{"n_layer": 12, "d_model": 320, "n_head": 5, "n_kv_head": 5, "head_dim": 64, "d_mlp": 1600, "vocab_size": 8192, "activation": "tanh_gelu", "norm": "layernorm", "norm_place": "pre", "norm_eps": 1e-05, "positions": "learned", "qk_norm": true, "attn_scale": 0.125, "bias": "none", "tie_embeddings": false, "parallel_block": false, "init": "normal", "init_std_qkv": 0.0178, "init_std_o": 0.00363, "init_std_up": 0.0178, "init_std_down": 0.00363, "optimizer": "adam_variant", "lr": 0.00134, "beta1": 0.95, "beta2": 0.95, "weight_decay": 0.14, "lr_head": 0.00555, "grad_clip": 2.0, "warmup_steps": 472, "schedule": "wsd", "decay_fraction": 0.584, "decay_shape": "pow", "final_lr_fraction": 0.0, "batch_tokens": [32768, 65536, 98304], "seq_len": 512, "doc_mask": false, "train_tokens": 403100000, "steps": 6164, "dataset": "wikipedia_en"}
MLP neurons of a small language model. Each row is named by its layer, matrix (up: input weights) and neuron, and shows model dimensions 16-111. Each number is 500 + 50 x the weight over its row's rms, rounded and kept within 0 to 999. Numbers have three digits each.
Before each neuron's rows, "fires on" lists the tokens most often at its 100 highest values on Wikipedia text that the model never trained on. A number after a token or word is its count.

fires on: "d" 51, "end" 13, "ed" 11, "w" 5
L4.up774:476447457546535536515457383474584540547506473608481520545429463476517530554420561500487567537483505467484454505455462508536513522547559482491507454499505439537537497461484499579460496484365523423516519458552538484452549541560452608393509474481393495563574471528507518364465538515488489375

fires on: " M" 12, " P" 11, " p" 9, "–" 9, " m" 8, " the m" 6
L8.up570:559432501585589500563537397577583538476419522524532559479442436405407518552622554463494444560586505566468443471441546575526517492570491497529564591546584474476454436453444480513513528523466530533459459544481422510571421559439427403459485399590489526409485463473481547438514465460517503545

fires on: " res" 28, "re" 13, " World" 11, " ins" 4, "ic" 4, "irc" 4
L4.up824:544528458552407569551527542436436516474454495484514466493506461473644519561518541554481474503490484502528529532475445404529479496456482498485468436563497501479552527445538518478608474483516556512489507439554552389433492510523454488502575408468519464534499389508520438470589533492477356519

fires on: " Sc" 18, "c" 9, " sp" 8, " treat" 8, " rec" 8, " sc" 7
L8.up594:502483462521476471530560538512575516511431553462571532457473472457503409525479534547477602475504473490480469543475482470521461496531497456353461574550508520506523602512485534366528559485491510430559467430515473472494465453544549599488513466549450549512516481625494358507507543614471517488

fires on: " and" 18, "er" 17, "'s" 14, "an" 7, " However" 7, "en" 6
L4.up936:492590493557480490580416455523475493531518407575484489538411527396454442465472497483520512466568511571548449517507468477499476511462323443457564537473515529494455486498467401571520550439490585477492551532502542533508540415486421492507465424541507540406471458543391528494490515425462415550

fires on: " a" 21, "ated" 15, " the" 11, "ized" 7, " different" 5, " popular" 4
L6.up1275:401484472586521497441566600603452568462538486573592427536465540442413480537456514494445438510507576514507492553475477463408478501475463493463526464436541528582423572431441474497562527464486618539417564457433534403490436459605429599427529497526488562442512496538517458527484507516556392515

fires on: " and" 19, ", and" 17, "," 12, " and " 9
L6.up534:622593499529514519444511549519486479496557369549536374485552388489555421533487550526509555488508498560522467478444471507502523462522422513463530518483495480544455530400448510477566419447490467507603449475430487532513558472552539488492464484472428474490467523506434498380459474487602482500

fires on: "\n" 34, "2" 7, "1" 5, "ar" 5, " similar" 4
L6.up1540:454551494569561549559444515554468574470437503443495423428549491508494483575414534508529559459480536451469480516468535387507353489485514530467429547418499561562512416426535452474502539356503561488490607450561410430440513411605582522513470554512529479572569486612412523544472515623539429518

fires on: " he" 15, " He" 15, ", he" 9, ", who" 8, "," 6, " and" 5
L8.up1405:546548441554462479574510560541485550439511390570421570564528439417510535510521507619553543468517565532497502525483509581503455471442495500435558527449565460498454549452616438487506476544408632506451487569458429533485534615592483454458561504436409414477492552506441524429512440480484487467

fires on: "\n" 41, "|" 16, "-" 6, "Species of" 4
L4.up27:492542434503458523480390449531481485488430471480618484521546517429576539482494516476500528499433543525509482514498532463433510566540515484506499482435523475623463559531578461404461505576462548499527491518534523457525590560618443510462506494466516567544509485525596458520441522359464373516

fires on: " J" 26, " P" 19, " S" 7, " | J" 4
L9.up59:493490534641516473480494504551451579473516523479549575470446563487493526555587604459421438553533468494531553476443514490386474492545549475558435518492587423482500528404532464419554544428453467548439551486469528541504520508499506514529515515499442417510546406509500486470423468519484399505

fires on: "f" 29, "and" 10, "ü" 4, "ff" 4, "ver" 4
L6.up1061:484476522542559465605527443440497543379470514568453477566447477505488464473473522475556633460480472515689397482466546587542488523528455497509458515526456394454492495423497469515459544464444506527495499596561449516452528539456533421466476445445342519568598513460480428531426491479517459433

fires on: "a" 85
L8.up962:472578460548483521498425457518495482488433451493466462493571433546533431525442496458449475460494508472548519468510411453580457522446457451511432486444570455542417579538553528590616559515518562492445450490504536589433443472478479549473468485596533520490476507581380568496517554474508504510

fires on: " a" 25, " the" 13, " appointed" 6, "'s" 6, " her" 5
L4.up1425:492555479592439490524568478485472458502462463576542443606541531424521540510522527422535467507492479510487488510479521515510415572487512515421524381528586459504462507441551514512478500537424539425478549399446555430519440500473450499478423463442487455454552532514514501458436434485609360536

fires on: "\n\n" 43, " The" 6, ", the" 5, "\n" 5
L4.up213:516500406551466504420451530591442598506440523579500444475459537403444536575577568575482518553546457536589492519472466468547420524455372492566489455458495487471509490526593458470574628587533489512483501477518600540555501580463479538497408519480549554524536380506504452466461462474462391459

fires on: "-" 31, "\n" 28, "- " 21, "| " 14
L4.up494:574501441534516531525468488547453560503422487485534492522539466362423489559475602499514594511477617496564527505434483486470459547621461519513482518474523508604483530530544436444479456486472485500578490462489524498519474537615534551466399510507514576455579422431568493547446564436532461538

fires on: "2" 54, "\n" 24, "\n\n" 12, ":" 5
L4.up579:466448413563509502536561464609483613508372516547552531487426406505521493585448568526486610587497454485644459542457503543513476495482504529559527473430474471514474480495487404451586480529517494495465490519462498506499474558471447477490394485503521506431556398543476383495518511375478448492

fires on: " of the" 22, "; C" 14, "- C" 13, "| C" 6
L4.up461:476410491538577500458430482549531587540446530528584451552438508489534513595477514486427585572525582494562464520485500499469506542486422479487525511487504468626432485517487437483561558438436500434563419463557465419442512526536458452512572511606427451465512496524447570527463471458431534499

fires on: " Ex" 20, " Un" 15, "ex" 10, " Not" 8, "ux" 5, "x" 5
L4.up1216:581516520550533443554478438442478452428489435543520502554498450510547605546497519460545513474440445445491511534495568416497377544498455474471479454471595407601628445464532534418542528457466564525549441444502556502515511552490582448527460439446474440547489539470449504428545447398570487495

fires on: "a" 76, " Sa" 5, " Ba" 4
L6.up410:423626481489435470540479506506403484514522490518541527475503519483447456487514504505464503494376587518499474540493420460529474457464479437478548560406505502536426543469564471524519537529476502579465538505463499531406472500528467499443576492581543580505504489546452492458528512404501519511

fires on: " Un" 20, ", " 11, "et" 8, " un" 7, " Ex" 5
L9.up692:361624501527553504471495454487433506417479477501455482518535419512415587450508515476565565493444490479549575530485570474519457514439463508487571543472531528512456555497484589477489590411524552475493503484503562461506450542478515514538340571508429466559616520514509446532490468480636509435

fires on: "ul" 15, "ok" 15, "ar" 7, "ens" 6, "it" 6, "ad" 6
L6.up634:549428444467506429455426470590549459505549493516501465551473518520466492504551538579507560477493666506571457510494481562435504493448458452571571493402461431476522596417498490505520584514507524435459450560478545437531491439534541420441555540513467561573485483528522504528516540461625356469

fires on: "\n" 16, "1" 9, "cle" 8, " and" 8, "r" 6, "i" 5
L4.up1016:483513507606567460554532515434409546538529542576471529477583523499486467478519531574507535568527500460447406482460529355424409437525474438540583570563408569509541412508531488475468547470458550506453597488580434397472468467504510562458476523503521482489537465565440518464510497483440437515

fires on: "vent" 21, "t" 14, "ic" 9, "ontin" 6, " contin" 4, "cess" 4
L4.up1062:464472470520447538502493421541501484487429379614566477527581520517521502528466497488425514396422544518489514521495536496488477459441532463502550490506566440479428447499458439477451444527485472423524532501559457439416551481550455462536435508549510525552565516526460497485539436415576517475

fires on: " un" 23, "as" 13, " Un" 13, "ex" 8, "As" 7, " As" 7
L6.up993:553558524546518481537616515476475562337470465546511518543518465503497584468456549533530546475475480508437514590467575453466446444529500550495461561511602523448503491450518553476469574493444488430591534515455555522566472525501558610528425439534465400441620525442525390456512434436597514434

fires on: "ac" 13, " Gal" 11, "at" 9, " ar" 8, " in" 5, " | S" 4
L6.up1137:500503544574562524622414509531534490440567466557450496441495442424449509536501540510471475487424513530521512553483549522408559487460398542498495494488516397525439489544488432464467440461467582476457462557523489508441574534494455515540524459618539555427466505488421558446563478459514395485

fires on: "|" 36, "-" 13, "\n" 7, "10" 5
L4.up966:529480444482534503534421453445519602485507495571579446510464500493531507515595567469500558542482568554490471574456431508545482603543442482496554491438461509617509612496564431491451537393487503533616541471525532481485525568444491537495506511496502533504581520474499418513424567438498451482

fires on: "ed" 22, "es" 12, "an" 8, "on" 8, "id" 7, "i" 7
L4.up1371:587539431513517596558555492572425508510506519561499487441463550527514495488484536558448536523426515511464437505493472463619334450499427392460494525506449455515505440558525522523501491494473502572616448388550514456479460421510426444474436459577540477568441517555418546392562533476566511504

fires on: "c" 18, "p" 9, "erc" 8, "ric" 8, "ab" 4, "isc" 4
L4.up266:518608419539456521452603546463532560474531502540480486470567452546582525467492569460513492524475507501479486478417529511534528427556504520529493572542414483468490565528581532494521455536431514572530464419480498481474383526631549589451435558442527559531506500563494456484415582565466543445

fires on: "," 28, " and" 9, ", and" 7, " an" 6, ", an" 4
L8.up399:587487498562441536520530436552473564430559463598417478444546419467492439584567507498452534523445635519551500492488637504571483553519432494480544449482591482488432450458438474434526553501501548500515381562546386531531608536555471439430426476496473398534416495462496571378492417462539504507

fires on: "a" 74, "er" 7
L4.up41:416565481557505487493470485474484451512532454510489476516497503480565488520424536410546555542501503559490484492489437409565454519405410473450505565497519513451435549539454519552563492489475489483465584478539414592422514441515441485435504431504474529470547509472419523487484438470548526487

fires on: "un" 31, "ar" 15, "ur" 12, "ad" 9, "u" 5
L6.up413:542501486512672434497454434472551462492516509534533446552498508462515399570490531545537567562498579509555552519490518480483480481485473461511525546390472439439549512554456490526521517518458483535442525584500502505518479485567482537438547438414486439596418568557507487492540488567581478496

fires on: " F" 23, " c" 14, " f" 11, " m" 8, " p" 7, " Ch" 6
L6.up916:517539508498554463559492390490501593463457506576503592480458490485441559535498562463508604561580539534580414480427524506508530534528420504554568552516494462549475522442490479535437499411519545541474417555455525482455489488531520534479466412483521471390558531572506494408474565475442437518

fires on: "s" 32, " T" 16, "es" 4, ": B" 4, "; B" 4, "er" 4
L9.up1056:441495507557463470475511483478509504581535443552491532514470457499515559484585532429480556489580462530625531452470557494559524465465414406490494450512557413511424457484564574538601544438404537541531484511520411486366497474501518473445448450500524529479507427436446517456517479430492530421

fires on: "es" 18, "ed" 14, "ing" 13, "er" 8, "ia" 8, "ation" 7
L6.up1575:478492460515457587545429459475455457543473445539471550499510466534475535470523501516464417452463461563499483523499441523635421464417463497442497517541601421561519537535482528593495618444464541545550485490550503496493519460469497565446452510585556497441450401520456591508507417413503462518

fires on: " F" 22, " V" 13, " N" 11, " | F" 5, " and F" 4
L9.up365:483581465570502485499467517493529486510609450572475512438446488478504418456483556466406594516550549496550442483437551433530443493526517405513581477513593437467579383487422569558446510395460499449511567443517470470420510621537499436557432469473410472421416557496591462524546500357484488519

fires on: " sp" 18, "c" 12, " Ph" 10, " ev" 7, "ab" 5, "em" 5
L4.up1316:515613434547453457485636544559555518430537540516583511491529507444582482521545500520541529514539536487482469481489487492572432466530491454519505541502455534473437560518590482547507454531480543443536492472524516442478441519571420576489547511467469581575611481540511434434507539525467523472

fires on: " a" 30, " is a" 22, " as a" 16, " was a" 8
L6.up608:560423477488560554544507504592553491416420401526532424452567435497529523522518548498475485454425564528471433504443550581466515494509483520487490471490572474501458580487548337445569580484479537475471504486529495477532632469522459595460467504562420439533520544470504514467576498505582394400

fires on: ":" 14, "," 13, " such as" 12, " like" 7, ", such as" 6
L6.up144:482512497551488460502494520592456586472572480548497553464496445521451394531540537486503556504476533467551516452474518490514447497468492452449438529439534528436542442411549362546574566492508520508614532501572409529494520548542511532431522520496408456513479545526524540501460530385439474520

fires on: " C" 47, "- C" 15, ", C" 11, " of C" 8, " | C" 7, "; C" 5
L4.up207:481455468613595492412572407538437605496506507553554502493482514458537487524480536467434584530559464485548446563455534438420449486466460397486451472461441559522505453526547407471527623456530511498464535462532557394438543503521509548553553489518407517552475464497510497489435423400455466527

fires on: "an" 25, " or" 15, " and" 11, "ly" 8, "," 7, " but" 5
L6.up664:544493515527576552604504430559484485489496489618474521478518454573524437521481522433493619399489555468622408480457587526480435465555424460576493525525484474509486438506463438555478560423531532524492539528528419562535560470428498526467494439456411471492491583447385575435578460470574462527

fires on: "d" 17, " Red" 16, "ed" 10, " red" 7, "ing" 7
L6.up968:511519480602501574527501477573524460546466490601515459535374472455539531553461500508473493401491444576470490539498487482512423487403518499476510504454557485576502512427514581550446575413445513408554466524577482422434489489509458551463396501560448480518464512472559557478431557500507402473

fires on: " C" 79, " in C" 4, ", C" 4
L6.up693:512504450628502542459547415562469661521529540555507516474444505433627572578454536505472522485522500488567472520461537455437470467478453348496443482506428483446469481530568390436519562463472455455491493468527478386418516463511453519565474469561476569511445453515446508499546488471492470529

fires on: " on" 17, "ue" 9, " en" 9, " of" 9, ":" 6, "\n" 5
L4.up1553:434440467460555535537513493469464648408410526523522467414575493553620498573461504517502522482464427531535515441482523475518527475480488446463518518478511506460605515377547499513551473524434484531552480437575439467434481445565548564492560486419491444553586581416493524478428413598514472455

fires on: " as a" 16, " sup" 15, " as" 14, " Ex" 8, " sec" 6, " a" 6
L6.up424:551544490629431503527525566527495514432472430556495497457557456441420552535504530451494516505507528495497489564477547515545458546514567549539462517515557440539500483531501456454500531450535587528541540495573585435381512516536456622480422500479459475486543562431522550488521494505494505449

fires on: "i" 18, "ri" 16, "800" 7, "id" 7, "r" 7
L4.up1367:507562479458443558506529518525360445495529485494446489509498533497406531530506539574514492551479552538455434511474543542527437473504478486576627429466507445518460544415547515558477455563447518596566514478489573581446410544524444421579413547517515463541552548565447504540456544417524442509